MLP neurons of a small language model. Each row is named by its layer, matrix (up: input weights) and neuron, and shows model dimensions 160-319. Each number is 128 + 24 x the weight over its row's rms, rounded and kept within 0 to 255. Numbers have three digits each.
A block is one neuron, or neurons of one layer that tend to fire together. After each block is what it responds to, as a language model described it from the Wikipedia text at the highest values.

L6.up472:120142137182110110146137108120090171100086125109095156147125173151170154109092125114101136111135116118121115152175169113134121117120100106128130114124147153119143147153135149140099124155116133133135127105149121125095138105094146094114119113134089107135115151109138141123120097116114146141176141102138127104177090099111125136128080134112126133124130147090107151134095125180155136122128118128115103103083148110122114141134122107120102131164118124130119147108132134118153131128073159
L6.up498:129130089133131136128151192177096112098162154130161138113137118121154126174141128134113102140103135133134120138136140094173107138165115161098104117143137138126125138081078155168124132147122129126146135106135140124127166134121137164150154113077127104137090063164096145121141160137116139126119156113136127112087118113135107134120105130155110121103110134154144122159130121151142141152139095151097152108094123142102169140144187155105085132121143125138121162081151130133129122119143141
Indefinite article "an". Mostly the article "an" before a vowel-initial noun phrase, e.g. an eagle, an original, an English coach, plus scattered word-piece fragments.

L8.up90:104127167160158100120168131135114085130103138139163139101089110144102158124141154144131097128107147135122118149155130105150120128125136176199098129150138168137121114089101095123129143181121170112101103120138103146134123139107148123114127108114116129145121136170134191140111122112141133158115178125107137083106121108151101122092138132147073172133119106102122132121151153146121128149150141133162117116094114137167141166170137159127165133169169082139162156115104108117123170131147135
L8.up168:130088102137114107124126125085119105066126139134127144134112119111186149149115133086156143197156170146157131128100128126122117162120097124132143139141110149133132101152147094152112145150178140147106121120130098120109148135141209093126073141113115136113169133151136100107155115110156182141128162097101131093157133097143126133144151108147168102116131109100139165135137053156176117127099113141139136154131130113129133113140086139128108137129124092166143154137141142122118177128134112
L8.up422:127133112119132146132112140113113120106158129134115107116118171129136094115094115101117163122153124147162137106140168135155113129181107150157128125154140142151145079125165145113118119176105130142097161068099110124139096102137134125126136113106154165176154169128150161098104109131150114149157161129127155088117152146164152124142112123110181076176083149115107153138142179107137146108116094165131139091129115100098117046111103121128132151158135125159152149147123109128117154129102103
L8.up652:137168138142109123161099110158175147108130087095174157172114144096151142158111144167109111158119130074109102119114156113092170126167106116136089130136155124102104112156115093176093086137044143108152161107155162160088178154147094119108124135086121136129109128159138078135114105082105134127107118109135114140167159105132127108108108155124131104106105154139117147161118093172117155112131139096152129137157123121127107123113113130137155119128126161123131138114111140123112107100135144
L8.up833:126112132178151096121138143106116076126138121093158138146146145107128157164157107120115110137108106118110101118188147101134109105082139129133125099138125128094132150114105138076121134112113145153131135108128118141130114137120121134146117102077109111148156162150105148109130153090102084143116109104116120170153150140094123102108171170143077100167120145128143164118119145188133155119122146107114113114152137093129120163117116094183161106161124156145149146121107117089127121128124151
L8.up839:126138132137132149136142142140088134103126127170144141121113176113150116142143114141074108131129133166113141136154138155085118110166126106100135082203138099149136146159127137099181131122167134138114147144130103155112116123108106104153116129123100131108122138130128162190138125168113116138152133123141140117111112107076070132121124139120156122116106141118129151115151115117119136127142140131122112074187087097136161147096163163137153106131133130090098143128119075144110100100114163
L8.up897:118128110153182176079140104116075096125150132149135127143153162152136110156081131127099118139126143147129110137191149127094105127173135111155103147147163132185142129138150126127123141154125096150115099141141135128123135181082119140125162125097104117155120167078172145135113115080098127142117159112135121065137133080070085136126137108134136087117138140120114153125116117137124154113124104115150121119120132101178136123144099111117153142106157145150123128123086166078090104157090146
L8.up1143:130158107136140124074110133117107150098128113129130147140116138106156128081158114129126124104107137131138112152194134098082140130112144086136132163131176123150135105105161139132120114174135104130103123086157144160132122139091179096127108107111139106128130097185154124161152121129144161156120161174139097151133172095111116124134130126183128103120142128139123101149137128127143134149128142084116119116107094131142138128166088124146101096122133135169101175129143149113137136116147118
Indefinite article "an". Mostly the article "an" before a vowel-initial noun or adjective in running prose, such as an affair, an exception, an office.

L8.up8:160101093108128121118123074166151162073125101133119130144136117107118134134157165098116141122094109108111093115111132138151085166144100142119118125117110130118187119104151109137145143107124116153103101103085129122114099125133126116118130098143158109108119134132099131124082214157123175105109157144110127102154126108170109122134116129170098183089120088126089116104141121139148101161143156167152089099109096078130119127149144153158164135160132095142122132130118138163173133148151115
L8.up230:103116120087156125140180119102128203123125132162102107116104166095184125082101143092118144154123138130131148131111118144130077142114129135121151086141096116133137113081111137129127162157150132138134139083107142141151151168141136127132128122136147104137144099131124102109124119169112132095115105068108118082156092160134146152125122088121177147140137140136094113097118106146129160145143066122133153106106105133102108129140110120154138100140117153096127140108078110141124132102155106
L8.up464:158175124131124147130117117156098087145167138119134122137165162083166162123121144095135109134163129143140099122118107151145119137150141102122084103154148101105189142101169145116129159100136130080104133148156126089142171103130140117144148096158127107100178135149154162109129153118114116168076134111086134115150116126107105085121131113079103137126171129170092147138155177091136129127149141116157138160100080139120113132149127122128111115120140101116117133092143179110177111132129088
L8.up905:093114150114114174141153112125070115096101160127144133144118150090133114110118117111115117091147123162063141144098134112116113107127124121099152167122094085117124115121116131148106121133137126130086138139161119114126117116123136104121126088125144154164143112123126128051121114091134156107181143095080120099136143191143125167139119119128147137183115141122102114145159102136133103116138111146139198169124147118126143114128116075154108150103093162118127107142132162092139117078128135
L8.up923:146107132132131097131135086147179147140157100133177131165145105143150157141097151150115152106123129127092102101157108131130168141119171108092107126075123097137148130115186107111141108155148123132081158121157166146157164114100147079100201103122108142116118121157156106129121161157120134103135141145104117132140108138173151130076132151125124136144134121071111139126122101129126118146130137109116117146158171132087099136161127114165101141111132152120155116154131139168149106139165100
L8.up1132:148121110116121168135147144138156152119153088103122145081149143142135146122112146125112179052128094171108120098143093114108137152147123139092084133125095127158161142105142145137131096154180140083087104129072133144125157100100162134126167134102140107147156104140099162091087131098162169131158146123116176165131125149142146148135103127113134075130139135124109121103156116105143103088090146135142128102103148151107151151155130153143123140142126113104144155146154134174140121140150100
L8.up1134:109155120168094102167147133108058152119124151122124163129133119134143123123112152127159119092135132196146136114119133113144093096134134080121108120100116099162174115122112128126126134126114119087127098122163117148111151113125153144109124128155118092127164131144115136155064130137129147123097128117081115140134111134099174105165148126160149135107163170113134184126160119105120129110147091096118156108113118164168163122168129136121112120119105116143114134130171151160115133105094156
L8.up1271:163093097153160176137126113138118141115162100153136104113155139137104136115139101162147103165126141079116116102110094116097124175100130109113141122140105127126172104136105165152128121135133133105100140126160122123133137127106102163086120101143132140113140139147111089122142153141178150123136157129126122146142117115109098109131160127124144170081111140118130131159130094114128133120125106160147118136138060139099120138140071099113120112174145131192147165101165179140076122131120119
Biographical activity verbs. Past-tense main verbs right after a person's name or he in biographies, mostly studied or played, as in studied engineering, played for.

L10.up744:105135107171125079122163158150091153125140156142122122126125120197128104116123144152118130144093138119110108158148142105110125127095107121142143102115146163118141135098124133117066135155131131136148093134161135136130125147123129096094192137127123129139109132136129142217151135097137113109145159114129114156110133135084133149120125175082142096138099102123116123154125113159136127102141100096135105127113159133106084120124174115152120152133126140115115123108128205149140142112108133
L10.up937:180128138195108141108107172163083155130134099136128143127096141103153163149123173136145100114145151102096142118146144143152173120126157107134078131088109129121119125093124125129108181130165145151124144158155131160150148140145141104117136128121109111090149138162129122124159159115104083149167140150155156137146148125132145158113131189119093136122131144158167105131111130139119143169115141141125112138117137104135129137133132066111111103140176113127178149093109169166147119098075092
L10.up1042:173114148175127131133145129143101160085151105147129147116100156088152138157112147137147154122079124096139112126160145131163138102115149115130101096168133093107132111134137133109141092139110109152118125104114146148123123138126135142160125096112107121126117137122084138130106115152119127108113124107102138151144099109128115103102132150122078099161132144106092100099105129161092105171144138149116111152113098131146128107112146111166115102140133122110108109133139155126133147118094143
L10.up1165:164144140135104100133159110118119163104109129124120100130104119157175154140155151086108137130107147129124137086146143129134145109129146131121117113109174136104145147120158125143118114170087157151088129076104155144127127091097122130131148126132108140132134097109137110163133148128098159107145114101131125135182105088113113119105111154064132100176127153139155116161125096166165131131150135143095122122079107141098126129095145124125134074149179160123162144128111144176133111109118123
Indefinite article "an". Mostly the article an or An inside running prose, before a vowel-initial word (an added bay, an axe, an elite unit), plus rare stray word fragments.

L10.up88:158129106113122106107092127184147114141157149101140089155126138135134165133137207152134110162147133131127086145136154124123106118133118136119124116087112164144157063133151134119150124155117137085133114141124109149127138108102118152117138107161133055111177050182126131135115167145129170138092141118135142115145143117115101163108132115126133137097132168131133127153156049181112114130150154136162141090122129133122101124130141135130147111111133143148151134100122130167113093166134163
L10.up202:160119111103130121099131132157156153129105111100153144126119066135140133137139167116104112109136127156123104137130111137124126127156160131098103123096115139112120103121088160155116106130145090105152127126148134131116120110152131117076165105090145084150155119154122109165134213158130160119094157134115120169115142114135132140103119090068155142116128138143098085106119125127107120121149083146125121109104118091100130140139096154131153129178106132161158144121109158129088148131175139
L10.up548:142161105101115155095101127140112160122182140131118141136099132130152118125056152128138156157124179146136119122134151128128140136142116131118139135127157107127143130107133112121099134086151157110150131135133113142165105123130176155148167116112124104154136114236115091130114117146138149125106116151107138105163115159082119159113115097096126181120190191196110090134116099147118130160156138177157108148146115139094118134109144145126156148102104159111103144113126125101127129088145119
L10.up1153:197108112152098122118146154143143163140180113085116121110144126112112146152208131118138129164117144109167130127139115121134109122110145120074128158142136100168128106111123143149151151176161093130127116102137119121144121129143156124095101172146161134118111126133135143135121138116131102142118099135107156132167092128083135180088109127087103089127165147138144161112139107142076166124148138155168124125122081133125144130119124153090112177120138150103171129144109161118114124132107135
Academic field/degree context. Function words and verbs in education passages that come right before a field of study or institution, such as degree in, Faculty of, studied, taught.

L6.up727:144159153107129156147098154090106132151128123145160169122130158088134114121180133134126146122139127176145115101145124116134091123143137150073133177151113127114133137103103164144106120158081102113083111085170127109117126133134130100096100098099101144135150159100144125096112133102142149149123140117069155138139106147151083121139127095070112099111148105136107115133113139097143131125128095150132150143124096120109125165124091070124124107126139158139085105133153180133171089121099101
L6.up919:135135140136120094089140171097183119140122147146100143092115148128127149123143136121126125110128130180125131122091161105161116096135120103106128160183138125131140135096114102136058147142124100091149117097103101153143119152146126093108141198158098142115164073122097114113125133116133154145117152133104089105144110124133096140135140115119164164134160167181087097154155085090089127135137135123125127121142144100158146131148113104126130143130166104106107145103148128120166117120132091
Sports bio and stats. The verb plays/played in footballer biographies ("footballer who plays as a midfielder"), plus separators and numbers inside league tables and score lists.